Part of a small language model's weights: MLP 1536 quick GELU.
MLP neurons of a small language model. Each row is named by its layer, matrix (up: input weights) and neuron, and shows model dimensions 64-191. Each number is 128 + 32 x the weight over its row's rms, rounded and kept within 0 to 255. Numbers have three digits each.
After each neuron's rows, "fires on" lists the tokens most often at its 100 highest values on Wikipedia text that the model never trained on.

L4.up986:112178111101052117150119089102177160146107136121169124105133086097194119089124121131139084129109127114129062153145173124225104158158086148117166128178067130104144140141112155102177136096087135150099138135169073134176132128130184110120147139101111128153066075153174130091158122109098110162176086198136110118105183142143061118125117146173178117089152087148103143133157162107134106165126
fires on: "of ", ";", "'"

L2.up1250:159182078076102168068104122114131146139146120133139157083104165069154152172136082128141123102150100108207103131154131121102113119128167140110126142161165195136098188138117164135106176183148169136125130088144133120122089130112149201123142109152136137146107159098103152154137131106104077097146150158132125169069114021114146150100131138073180112128111139112148091152112074100125088145147
fires on: "of ", ": ", "tri", "in "

L3.up549:136156085135101130153099100149102072125119174163133108124106115161062144089160177056119125146140147109156067088119198159095129099150098070094163136065164159146136146117136083107160113102109112173088140101125114144144121083159152141062150165095080114182111148105126071146130164114124164179117167140067100143091149167151137133094105143125168128165113101115083156137169079116150117106130
fires on: "to ", "that ", "CO", "Bar ", "-", "U"

L2.up404:181112149179130114087161064176098111183096122120106146108095144084147187138115130112128115129154184117119154108097099110149177106076137126133149124124170152157177131163109121096099151089092194127093162101102108171153105169037188103057109152145139121120181098132158130078113151092100132104205205119162138105099204118144112160135159155099130148087166136038125110095143143076099132092131
fires on: "of ", "t ", "to ", "tion"

L4.up1170:112121153113116192175095180144178162156120153103135148132126090111054114109091088140074165089102115106128132125173145074105070028138129132119095133129128081112086122089148120105072168139156121155107128141130114190114118147081093120154145135112101131162118158079149188114143122030111088166140155183074067137139141125131133142130082141213199148136135053134128130129158127088128115125083
fires on: "| ", "sub", "sur", "=="

L3.up995:227164156117082098095094123084104115133120161160117146157101131086147084143124111109127151163148105101156157105096078148164142144084165103177140155160089165132115114147122137158101090135184104089122107089162145174153135154150069115156146160086122140107117078157107120148137116137169122096073169116159185150120158086086133106138121143067107042112111083166070177144128137057111118117101
fires on: ".", "–", "| ", "Jun", "of ", "Kn"

L2.up775:092173129119090151109150134109148077157070119107138192166081160167165121136174161132203168147116177094115144145112072118148084146123170099161145047169116142143150099134141116082147143111135159132113163162137133090137062085123096150064087126178152106191104113150108101113170099179130136149124123112091104100141126144122080141117127145082136113154128190174105069110155120172090149125135
fires on: "(", ", ", ": ", "| "

L12.up1532:097111151141144153192131168184125077146171101124165106097100179094139087126132128110135139143203107140129152110154115146159161179139148071134154125134109099153161232155124106154133145096103090223135080163107126139150131191107163111124168136105129143112135078137095119075109086079180165136116139103152109168153164169170136143091166163112091158155124210135148114120142102115173136135133
fires on: "| ", "with ", "and ", "(", "include "

L4.up1141:161129146133154135148122160148130110125156156144079138119123166133101053141053136162153146121122071160186125119110180141077206108135172075081119064138142175187136119075137098126082136187137089123173088061077099123136079093148162078152116124135096042210143097104127134121088183198132115106107126122116162170171149123149128090117140092109097101147150168158123125117197089090106114154108
fires on: "in ", "a ", "an ", "at ", "as "

L3.up1301:084206198123109104148093179154114150127087102034140171058123097147132175088095139118088113098089165084129141125128126129112098036105151122158117133089141131200160143086150178121138116129163128171177101162102199204153114091116173141135092123159190173105113162148116092105125071154127100060104187087169121079157117152123118155072063126104131113094158153148095151123117123136126135145166
fires on: "on ", "from ", "of ", "in "

L2.up250:142109098134160177072100130143091162146148077114139178116132168176117162154090200146171166172095092163116150132148131071154096108105085072111125100104161122126090123095083170060150120085125120091110138138145189172111127150143176113123077170169071068139146056133119113046118153080149025102165148136124112108104120126168140097119117160120179182055097119090139177054188224124084072095118
fires on: "to ", "and ", "Mar", "= ", "Candidate "

L3.up400:140127099158122126141156145115199162160123110151081121125112089140138147176119137149175137096150177115110198172137068124206113156068092073120125131165170053154158198129144099177116192126089126183155117096105117086121119133100150113161111120154131073148191084137142150094181097097166157110128125141095091122122120161144096171123177142132117107175112125130166139148162118074085112098140
fires on: "|", "| "

L12.up979:083076128101081112114134120157085097096107115119096161156081094121122163087163111084129138073064138083088136159137105151139107126141117134218110084100157131089140159064135102148121149100093128126170092073103122090072121128150112144030131116124091125150099073082169168147157118148120154179143116114167156136091163114151126154142094141136125089171107154116155070148127150124143174123148
fires on: "| ", ", ", "- ", "GER "

L3.up1416:216183187150113124106098079154117120114106114100133134054162112125116112154161132086093115122093197101161071108132135153117123123126124135099155103139107125126092186147086136110093116184077134130187082120030125172137135117155129132106130101110153194147100155072082174150140137124124132171137131157103137112093085099153134159064185150095100101144140116083102148106115130124071113119146
fires on: "of ", "um", "ion", "at ", "in ", "to"

L3.up855:159104115091093132142132135164144153116161148124109173132138087116111152066157160085116114091053169109093131150160129125107098119165164097111093132173063124114138093141124143134203150113161126131116076117131150077086109163147147177104013121139120149104111120176123103137120123158148129116096135129100050135143070153079128107150189169113176074127099117155094093163109122120157141173098
fires on: "for ", "Best ", "of ", "in "

L4.up158:120147177093096189114166164181108101139122154112211179138109154165151119096140124130112157084161114114112122155177116095136109194111156097170104109170117149138089140140158180211163145069113105150126215118138118187110119100113172133071158146173155148198150103162080098176112142138132133221162154114084127094081079184155086153107133147121160085125185133123129161161144103170094130109153
fires on: "-", "(", "of ", ": ", "— ", "Set "

L3.up1395:112122154065151140142135149140143167099179166162119091127128181117066180182174157119092083146090157125078116019130159091165180149161148142086123139116150088132078086123163134179143098056098139126116098098168152201158126168087039154062119086132133153120130151120083120141132170097104146157135100098151122188102103091119132093122119122101174110109115098147162127113125107141134147128149
fires on: "==", "performed ", "===", "Operation ", "recorded ", "Ball"

L2.up236:164120103114151097096156193126107141112104183147099103103142119143100089153126132115090155119106119128052110155139079151111157168076166120158149152096169135164081091095170147117141118109133227093114086109150133121123167127108184154133092181122141173124126167058140116120113104142146146126092157157154116099106136137120157205103116130116092071097106128133109120130122089123149117145182
fires on: "of ", "Pre", "pre", "takes ", "ers"

L3.up1384:161138130141089163143132091138100115176097094078104090128144131114164124084108147104097118107125160131108127096134114076150074118125107139086197082070117070157118175076089149066098146131111144147137125103150156146142159122124074168168107121111126222149123123189136114176133147111118141091151123145092177117102063110189126103071169100120100108105181150110169153111063144121147111100123
fires on: "as ", ": ", "- ", "of ", "including "

L3.up273:131142122128115110029178154121138191119166082116092082169102086157139134159159123123140062134118112124127120119116139146199125151143112086128099095108120128095082186196140131136100233103127156140149097142115097159076135124122171101149123123098144106149085100120118116134110156152119125127153150178117135092083137143136109109122068103097116148115134146133171127164075148150157159070121
fires on: " ", "which ", "with "

L3.up803:180090148188111107142085096092143150174104111167080154151101136174164094120156155135159126075139176193151108116161118191124051125145104127101163160094105074121126101102139164133153124046152151141134109087128106098126115176100156115140177146119100087152158086164167124153162102136164137185140159130166147099092132139141117138114115115124128135131112022125163176098150074151116081103165
fires on: "| ", "from ", "to "

L4.up232:119150094105100106073125095155132184073168176151100128102195178120058126114149103140104166119119165120174123095133115093096088107124187148127101149130194106146140171141141170148048109154110121151142154140152139152103150157076072190095161165170105076155149176108165076096116153106090141096115104111171135146153140087169158144098158130066108169101156156121086172114103090103135135167094
fires on: ". ", "\n\n", "\n"

L3.up1461:134178125120144073178137119090096161171180147147109179124165098203119151133189149157189110129092139143135089114142106104112110127154103107108085166123203156095116115107079137159184130156160106094119142081146145165143081078134118096115137207117145096055184112064110122120113141069117136173167156149082111133079131094173131119067119162125121117113089118135155129082152116113132138099189
fires on: "=", "t ", "'", "| ", "s "

L3.up262:138062121063109152105126110109169077117143166169121119173119121152183108106158166088062114193136079141195121148086130047092110137155088083116138171074221153097115111106165165147142148168150158153156102031123137100156142129147129065106144152110167143126132143136107092114126125145158140132104126142082119135105162113135092154093219086096124172124107109077096108151101124152109110076126
fires on: "==", "| ", "===", "ty"

L3.up1323:159184097141160170159091147102128119154093092143107078179109080118140178129100179154133135106167123093112154101122122177110133161098110086186133095131123164052089068179151074129116106103137096166110108154108149133148127141100093128085107159143088151161098174091121188099140142123080126147161059083110124136156152082102157098165113167052090077135128114131148149137157097117158091151165
fires on: ": ", "ol", "ally", "ly"

L2.up282:105091148161124108102133098122105155106147132137111140100081086210130118133205096101120127150149136146145173138116111059107127145137123147170149131156026115149148144207171133101119128139127137105139138152146087116101105143137186116099129141084105103104099130121138168202163087132126094147134089098155135161058130166161114135187105105136135151103115119051151113088119153128075098129138
fires on: "in", "id", "s", "ay", "ain", "inn"

L2.up322:150101141141112094100081112093148125163115157124138103192077108135138160104104156080155119164116086115179063112100086092111130138156107077139137122082095094102135127173138098136118163093085063108173070085144106118132108179089163164123151091107142162084127118149145077118153098172181133178118154104102148134137119136132120146153180087149118187144117108078125144179136186195143118107141
fires on: "===", "==", "|---|---|---|---|---|---|", "|---|---|---|---|---|---|---|---|---|"

L4.up262:124138118147102122113069080122058133138159099150117130131175195141111100116106095133139092107117152123136102122158122133126119101122163123136170145154144200151147075095117122106133066184194079158077137173068126089144116105096117185101176175136155050143141085170136077160113135124138089130107167104150116108111117141182146109104086198077175109164123168138126180129142079140133145115151
fires on: "\n", ". ", "\n\n", "= "

L3.up117:166121100180138122138085135126133116087097126159163119123106127161163098088120160137159128097077145095119130133131102110186140135121107167111114147169093156133165255137131119184090103114112169208194120183152126139129105196125157112105072111119199088081141154157082144105149130085113082079168179149163148130088182093205070127111155105134099098092138156178103142145108149125108156100103
fires on: "-", "ip", "p", "on", "Paris"

L4.up1299:063072105078197130106102052169121123120135124105120082162154181196104130140071141133143114111107047101137155141135137133148175139139077150131090102085146155100110111106171165126133174097104143108136161166163078167077136143157072125182125102132166093124138099190127085172175105129097163093133121128110159162145152105128161147166150061123163153178136146136138087110149162122106128171102
fires on: "==", "===", "t", "om"

L2.up753:131142114080123113114206156156118219128141140101147136104165134146145192136075167070109123123118121135133122146118124119075116130135146092089136140087142142123130093074109139111101154147105142140126136124094138190126137172078095135158096164143151042159160109136129115086120142088148103105183132084173085130125120118115186130142125149147126172078086110128143104150154195157146165079149
fires on: "as ", ": ", "to ", "the ", "of ", "."

L4.up511:181152104126100074141072094157086155127183129092163076115107114092138112071075129076161118090177179184160107119125151174102154147127125145116166149137162118118086112167169199151104147108159165143139135125123158091150168103134113102079167132186080115194119106175122146068098124141168126128131161195168116127138138137155132157186131150153139082070167077158076113115103132130108160064120
fires on: "-", "out"

L4.up814:148165179130085105091050075109098174138096136198152085151134144122140142141118075142160142111080133122120112099072079144139114137128154087128149148049093123080141081106195128141084102077123128094087091132107151151097144140135085151127117133064107124178132130142098134175127101137153147172137106160097161155176104150086077146134164137126166109202143129094080135130162141156112085096155
fires on: "==", "===", "details"

L3.up916:142162141128191084153119132176130116176158120144129101163067163157085134163152189108123071108152060211074120140154090115108073128048157072152123112122114100088148091149148102168134091079177102117139150101131161177138176185145119106154133118145159108154139149116102125129131099153081120149140028126100120105171211111093104129139094085067105138134123067082132193144139083129138107119222
fires on: "; ", ": ", "by "

L4.up245:176094131077160115121085098128137174142112101129108138161110176121100090101093130096128135134102152124118129075141094114161143127085119133169128096170142082127071056097105139091184181083110156109175097140110170168128201150114157047169134118135135153097112137104139156133166135096137095068123119156120148107147087147126153173101144153145124087120105121192203082120116158151077085101095
fires on: "-", "el", "al", "hy"

L3.up179:100190096129060119154121094098122136062094196096158099108116113143147154150160103060155127174121184132150095073149107089102149123183126094147119188140161171131089129126128117115183106136122126149105108158127154201122132177151152161181184127090149137150139151134127128146164141136164106152077188109170099100090174104099127125104161063116178090094116143159112138106158121099107109186188
fires on: "-", ":", "of ", "–", ".", "to "

L2.up52:144174118120080135141167158130164106105093124072086148104125134143153101144105172152159126148164097142148130095132135064199074170070133116083101059129195108137119130090123119099088123130112129105059189165170174169102109071115144102161174107111152154144131155070099137116174116095139093098161081097108140060142098075113083110156154138130075120091090112118121164123161125091124086100159
fires on: "early ", "late ", "= ", "to ", "-", "from "

L3.up99:219136105114144088161108087152149150157077143151172072093147093143131153141103136109127105058116081153125194194097144137103069140122166124116126100117107153171098125119108158134096146156087173122140147174178089108199122111154184104112116112153129137101152105127141122140150116146135092127132162143119046140125098098171132161126126103078089049101124085157160087054074143123130098137152
fires on: "of ", "s ", "ers"

L2.up830:061094113107180158140135137096193131091103140159134140218112107121147167112195096100125196137098103131163139131114111092069101101123167136173182161063146112111187142155125128113114123099093193104133125055035134134145127135125096118124115132136100114080111130119108061097166121090124157148123186165124113117118105152126126056170117095102079141139145129147145115124148143138076102107141
fires on: "ri", "to ", "Pri", "k", "A", "of "

L12.up40:129188132113180067189095075175131186162090093175134155120167086190162146160129053148080137125086076160113166153106155089122167112133067128075133094119128144162206168124152156119082127171162108079144150189129168111112109159131116191136122156163144124114156065182172120094113135126141080124127041063113110164164121149105107140155128119167164146145082104136139091079082089126120138098074
fires on: ",", "| ", "; ", ".", "6 "

L4.up612:068131112163126158121108132191106173168146134097109159167120121147076121155156108096135109137094151153191074107146081141079180130178162062196136031133071128153053114135129156135128160133134120110137120057171137084152124106122091108101117087115097147157147151162156107124133148132134115105129190123138126127134121088133098092132127143110169080154143154131146131129109097155084180133127
fires on: "\n", "\n\n", "r", "and "

L3.up818:124121142207182122157151168154129146124156105106100155145135119094096108135152180194136182068095177135106113119119189129102122110137160132141121129099171144170170122120123136133091131115123138120050156109162109176157128102103111113095075156086107085127179111102099148125169138145106120114161131130134096114136135102147157129108189154129163121126137131132128052095093118098128112127218
fires on: "as ", "not ", "'", "t "

L3.up136:147135140070119056105118131113084172090099106121148119101115223093160104134087141181113097122084092094107135115154105148119127134154199149127128176148169147129115098087134150164141112133052131135124143125168097109132117118116095209128121134205138119151131148091111061134067097103103128111085155115071153105150136148132152094136136133110098102197046123111203127142125101127129088133141
fires on: "\n\n", "- ", "to ", "; ", "| ", "202"

L4.up696:157141086100082149149196138115104129092191151114148178173071098133175116066061146082125135117116142165140121124130143126119132113183119163117130214179189127173099098190159166119086255093219112125103121119159124051105088113049164097143115157104129061124158173141160124111161055131192124143093137119089126154123146161133152160217133138158134132128125076161129115115139165173140157139048
fires on: "of ", "-", "z", ": "

L2.up329:095161080163139142105157091110117122113117137128133147067114087119150094125163101102131046149071057091151161127153194132151109114112102176116129102123117134124149129158097128141135162114155168121148135169170121109107144239121127129064103126114096133126111133180199063099130188164145106128126124173083124130094115176090111103129149172128105130130133143173156111138109109128144120190102
fires on: "of ", "s ", "'", "for ", "in ", "ly "

L2.up1047:195131089177131138097119109099139132174109137100132096153122156141119163153065169123131157112172127097120128130134105148198099128158146147114135138112117145161159157085155042107167135165110121138081164091141161162113157130146134116138147084133108104104168126102077116099136159185145134166148152096090123107107145106104073109131163072140124045147112123096155157127114150186061146095123
fires on: "==", "- ", "Des", "Hu"

L2.up592:123108120074163147033129124123122156163158138171125132080174113105202092093185178146124093125093119147170197109169168138109124047126213087114157134105190117122089128148082126171117126128161203100156107041141167166158128141134109109178082142107117141067123083133155147100118128093115134165163119141175103097150161084126133130138187110132114141121094195180130089156106141147144096103043
fires on: "of ", "first ", "to ", "place", "position "

L3.up1172:064149113163169100140132135148109157116143078128070189161113093093123130163151173078084136114156151144128123142118120124142136081165140105098071107179141123078097116213132082103117182134125220122096154170066103082193093139102147189152141154136120084111149119127097109137121159115105140159112136139088124111133148148152097108103145100179109129109072115101177122139099157183109090109085
fires on: "with ", "to ", "fa", "ly ", "about ", "9 "

L2.up1287:153073135122072126113095107139084097122184124123107128216169162084153164074158116123085134078133189119188159124181088121077168127078193133115143094120160113192195106139173143127136130165169116113124024119120119162127104104134151085112128157100120144112146143170182146150092100148134108106116134169186071129175143108170112138140160133141096076114135163071158170170133122114142171084084
fires on: "Inter", "Multi", "anti", "trans", "Trans", "out"

L12.up23:065128127204150131150133145139200152093132124115096086109130155058094101153141129125109123134161128066147078131147170107158125134140132132146071139113079158126067131133059158119101118160103076075150126075100129111100158127100098134180087094113112133083110136121154121159075092159143140151158109170154120153147132159160083159109143139106130136065107106101132083108075121135122064132143
fires on: ",", "ge", "aut", "is"

L4.up1386:119162094060106137082166165110122083169158127118127183090129139166143119049099123150103133139125171115119108146126096143161131110118162134132163136091147147077141163159125162103157167160128156098128148104161134067131163133154112166089161106155129143080132149125100190108159057065149161114045184111068154149073137119102106094151149092127166161180087181118141186156090090169182111108132
fires on: "| ", "govern", "2", "city ", "ed ", "pri"

L2.up598:197141154143167098146050104158086107108185146119136134106169123129103183110073121134087173100151148135066146143139107112192104130120105125069110144108117142128140109090162126157087188207155112131105180082108081135109104155123103178159093188130122113082143161069140126108107169178126108168156103115131145154107145116180151091126152103131169107094063178170121127106152138142119160124170
fires on: "er", "i", "ur", "r"

L3.up78:170216134097108076142153123108146154092162126101084134104116148092145121105107118109100130150116130142165163126116149069137122172146138115125170164139142047132136149079077169168105137076102162182174118153181138138141108216132094138171143093150007096093134093187121172100088106130132091198128126138123130070164167163144163174137164135088036175148161101154121127157102124181083153124134
fires on: "(", "-", ": ", "ay", "og", "y "

L3.up487:154140148140179103147066117151145152116124089101165144143131145104199184130040102137103087147124049132111143116103139146167073123105107190126106170160139144163098060141122194095119112183147149137135122127170114147074140130112102109131196192157117191100128126193136125107096121130137118147122212087126106151088170197094133136101117148130108161132081148113139163104114146143129135085174
fires on: "| ", "; ", "(", "6", "run"

L2.up277:090089077155178131124172126139141163115131130140150102168101115151115099153107108153106122154095192142134113134151160163069158077150141104175156132156176147078142097039153140117096131090133118119147099122087207124138125212121151133105106141152071082086095129161087081106127091086113123180118117141164120104120076186199185184091081128163170133130091092137077124106120143163133081103140
fires on: "==", "of ", "hold ", "to ", "for ", "==="

L3.up532:137147137116141110117116138139104151157141174048139168108131125151150135135171126123102139149145101152155132109170144095128131083144116116098081155130088118136089144154095131110096152135132104098154119115139074108093202113140104122067169095142175172109156129119157166196190090119137135168149183092168137120132137154176139070105172138107136139158143126115149126137134101147204134109126
fires on: "| ", "found ", "ranked "

L2.up773:155134145118115107082176105171092098084183145100129153089116143119148109122087172056168087114112082189093191146145096151124143120126221063100177132095110108168169111121155101122068146098089152146121139097123093124082119192151165144139069178112131115119135183173148153090105115136144114204168164089147155139149176143142119066166085106089160165134134132082144110112043178140112129146098
fires on: "of ", "to ", "for ", "Mer", "ser", "in "

L2.up503:153165191112120145108087123094128091147104076166147038144085139127064126130144103130145134140103130173122198114129087140136107137172100158140126191101139154044165154135140098132096124131122018059135117104194103109144136119052115132129082118175131195133118082141046110073139096112134119125108137148077148076151139098166116128077178106117128138170122163097115089142172153141039105136117
fires on: "==", "==="

L3.up993:139115153177136162145095149127084147164100153136115073107059131120104118116085088150146082129090186096109132093110112093153093149192152111146167059088135112098134116092099143142120153173173124072108125078111095110125197091131091204142087130174124155088179157148186120105088200071162165105104088108107093108175097183106131115088115087114111089118140153137118120153175142168138122177161
fires on: "as ", "Team ", "by ", "Year ", ": "

L3.up1165:167135155122194123146164102139068099146095113140106160129097160168117128114128062108129134178114056168165107139144120093144101108105146161111068127162161168127095139178132131144130170179131079136105067114109169127101096146156160118144119150117132169149141123144099107132138152177148178179162144078116126137110135160145079059164095073074146152129174079093196149155169095107102127124160
fires on: "| ", "by ", "= ", "up ", ". ", "to "

L4.up185:080137132180056136066132103108112168106126113091115091149145138178116096123150171169137149137133078114091128112144162116143212138121089140101147113164143166134121083095128086106129133179124157186065146119106173113106164092174149134074049156163134075118114094124103152134130183118075148153067171111172153053138104155126122140108125176073163115136099112168181138140110120174099108179153
fires on: "\n\n", ". ", "-", "Royal ", "ag"

L3.up1173:117116130122102168160107131150097123159113126084123104120154167165176154117107101124116141168118115212154114089144117106105123075105107151165150136060130183107144131137114086102115116130101137124082106102182116138186126145155100133109160121151118174121149155071199163110167104107109163175117135151149103143130180144129110156179119070092123110092168104154149096099143125141131070099084
fires on: "| ", "(", "than ", "ence ", ": "

L4.up321:060080120142093112115075102097182152112170115106075144179056099177116130088146151108137125120159121169154175115112132134139143136108166064144116067168148131156126121157128142107082139136126164157149172123118182100124158094157213123044119168139133138092177108138185157091158151171046103130170130117142112122123234136123150163157145128084122105121141120121099131170130133111100131036125
fires on: "and ", "- ", "\n\n", ", ", "bor"

L12.up782:133126173170111141191153130108126159103184103121107118098100182085116181177131133139098113093157085093166152166145135148107193086117150133117132050116120122130165179151131077097085110157153106070178117133165140199161130106141156118179045126145126106141118138133150166111137116139163079137129168112148146114158134142151097125070145142114113133083108141137105114106089140129139078171133
fires on: ",", "in "

L3.up1472:132124060096114143090124118176135112159168170066195093098104182109129147078152145173164137130172138146135099094081117122103140136160145099142175172152184167151152133189133138080166076110145166122138098128078174110144148114106077156198138116140132189111120134187162151133160108135155078131097126103066072114136181125142122165144177169131155100114095125102080097141086096174118086119124
fires on: "-", "for", "For", "ev", "called ", "National "

L12.up505:121137112128087062176109079106179148141060100167124079145110102113113101142112124094179138117147159131175161193095141146145148127137140130089205141143113086155126179140088158141093116134167123137137141162154121188153184108096123147066145143171127140187118097188158158169140111092148122111117114155127099114115102144117103204180119067104132120114138128145078106145104085129054126106144
fires on: ".", "G", "+ ", "| ", "$"

L3.up346:140091072104116057119148136106099142102179200141068101196128086142219154120156105108107129110173117109138157119108136189089093172204120125129147070139077129155082102120148155171129137123079145128111104115128080120089157170164128099091135099140145165070104066106149116080108154084155136173133158150140194122085109113080152120141101146136103109108114161170145105144167121143104099140168
fires on: "–", "(", "to ", "1", "– "

L3.up468:121119163134158116130089118179109177164146154113090168142140159139107170130168102160086116174100143126120126101081133125127204115098138132118121078073135118117169104123151191148126120141118132117102125140134107098167128106150088136087112138089073121169151079156126096255129051120105194137120093161103106202143161065103166151119148206110165149124153163127181082135122067157110144165153
fires on: "==", "\n"

L3.up227:166153184104153129110167087144195174030171131097106120140121130101158076109167168152095118202118085161103164107200157094122077123136160096077173137082114142170141124139119120078095131126082155079154137088134145112128126141139123108123114088155135127094143137080157140146160147116128108170097095093176170131147153090174075119133152126165105096103121095051153157046148119140127130155133
fires on: "| ", "== ", "ti", "==", "==="

L3.up946:132099153177140063107095086164126119084094171152103200120101114146121135110129086164158144105120122129138096092174132165095121135178146096123088109163109110143194146124143095108107161121113149179136165111118144146209135096029118140144102121074146084156099152136102105157169170161124101089149136133122079154127131129177143121069112095168115158140130044135102186134185101141137106203107
fires on: ", ", "==", "| "

L2.up252:108163141117096218130132152127170112136135149161153122175123071133127065141176132184133083117098153097129089122091104083114160138164091071136137070134152145076136108124160070135159122111133122125126134091137087159109062093085153150109081186110142060098101121152039098132117104127132130196156125148058092160147131133120179120068133091147167135134131151140136091191124117156111078082116
fires on: "==", "==="

L4.up1121:156163117145115124177124185156141147174171139118127161208089130073065131099150129116108139139168142195102177136136198118128142096130141108168158134098141123146133086151111077153134120128175099101116104080186105091089054132093105133130153108120150130151159156152165131152171131130128139128144128096058115147143157104160101157131152158127165113148140113135089113078131088152140154100173
fires on: ") ", "not ", "es", "; ", "| "

L2.up1033:134126093123126077167107124094145114114177122179095097142200146068122087158074150183130103135121150128171133149114103121168126103126183169125129104159080138157047200098213062148141156173107072200139137096139142137153080124146148102116104094106140125094158107104116138112126124175094131150111102162147139066112203090121086181104119110106119088086158155141083194160119112139127130157115
fires on: "as ", "-", "- "

L3.up40:112157143179136152156140133130112060166145106124124137179130132143114139135056141183148098111132146170110140130196116105085134135175183148088133123063172170128166166113142080101134133121087157067153172140123120097123159116100133185169091147091167122142137123138080153116103120129132127115089062087147127179135152146165107068081141099119131154110193044150106190120140125106122131125139
fires on: "==", "===", "and ", "Special ", "- "

L2.up42:171162121180130068108161176064118110153173153073105157107179125094086095137168127140090114144105080145111102112108150131130085116147129164138141115126189083177152089110186133095158117075114157151202137126095097193140161146114172121106129084154099173134111093152121132134100074148128093162153084156137149130099081150114135152112154096081149118130082097083118197115112089090104105113140
fires on: "of ", "in ", "farm", "day", "life"

L3.up1357:069141120119053105112163119072111125190155079127134136156132093137117091132160139199065156168128142182153138134119165109185095129144148100095070115170086129159100149146119153129119084122112136108084154131096122199042118164150109174137158131154160137073130107103158142123108125116097121148193116102124086101113124133108146138142149075101142030164111144126145153126128086123152107062140
fires on: "er", "\n", "- ", "\n\n", "= ", "ann"

L3.up473:151129099140160144120067083127152144119156096111155123160136120138127128125113147142137092128173119162157105114116142147112138116120115124114120072168127161127096187135104156112147154107160134128101117130143072099152149153094180165131114153133062128133098133125121089187119088163168128051092134087116123099114094162169122125061117148116165145089212144163061098137110101090088096070087
fires on: "of ", "-", " ", "| ", "–", "×"

L4.up264:109102107133193094152100147150160172146160173152163169159199117119048146143157131214149112170120159161130116138115107175114169112127102129136132081065115159200100121116165110076152099159067044118100169087129149134134129074115094127140089114166046145157096152193128106170190126137136125091116116129105177154143095161120101131106121143125126153160193117143109114152104151134150154088085
fires on: "\n", "==", "\n\n", "/ ", ". "

L3.up981:140079118118143145140114115170143160135137041157128102126172103125137154137144088122132131134152083129177194197098151113134155171105168088123179078081138137140181126170111083079131094135160070095134156199084137126164123155114105149072134109129110050099160102123099217125119121127160121148096140123144149107177180139122127137123147128086132134096157118100105175168101101182065090142158
fires on: "(", ", ", "; ", ": ", "/", "| "

L3.up1140:108104111088126162083194160107106126121086114137136130188132121139152100130131159122072091080131158115123154132098166137150131130123181168154140114109133149124105096070121216183140166133022138167063056114129157071128100127134151164145136096120143120151118166115114109109094182081149152157158104086113088148093110131119101060138118159158101154106115157141178116122079112114107104145156
fires on: "to ", ". ", "(", "ed ", "ro"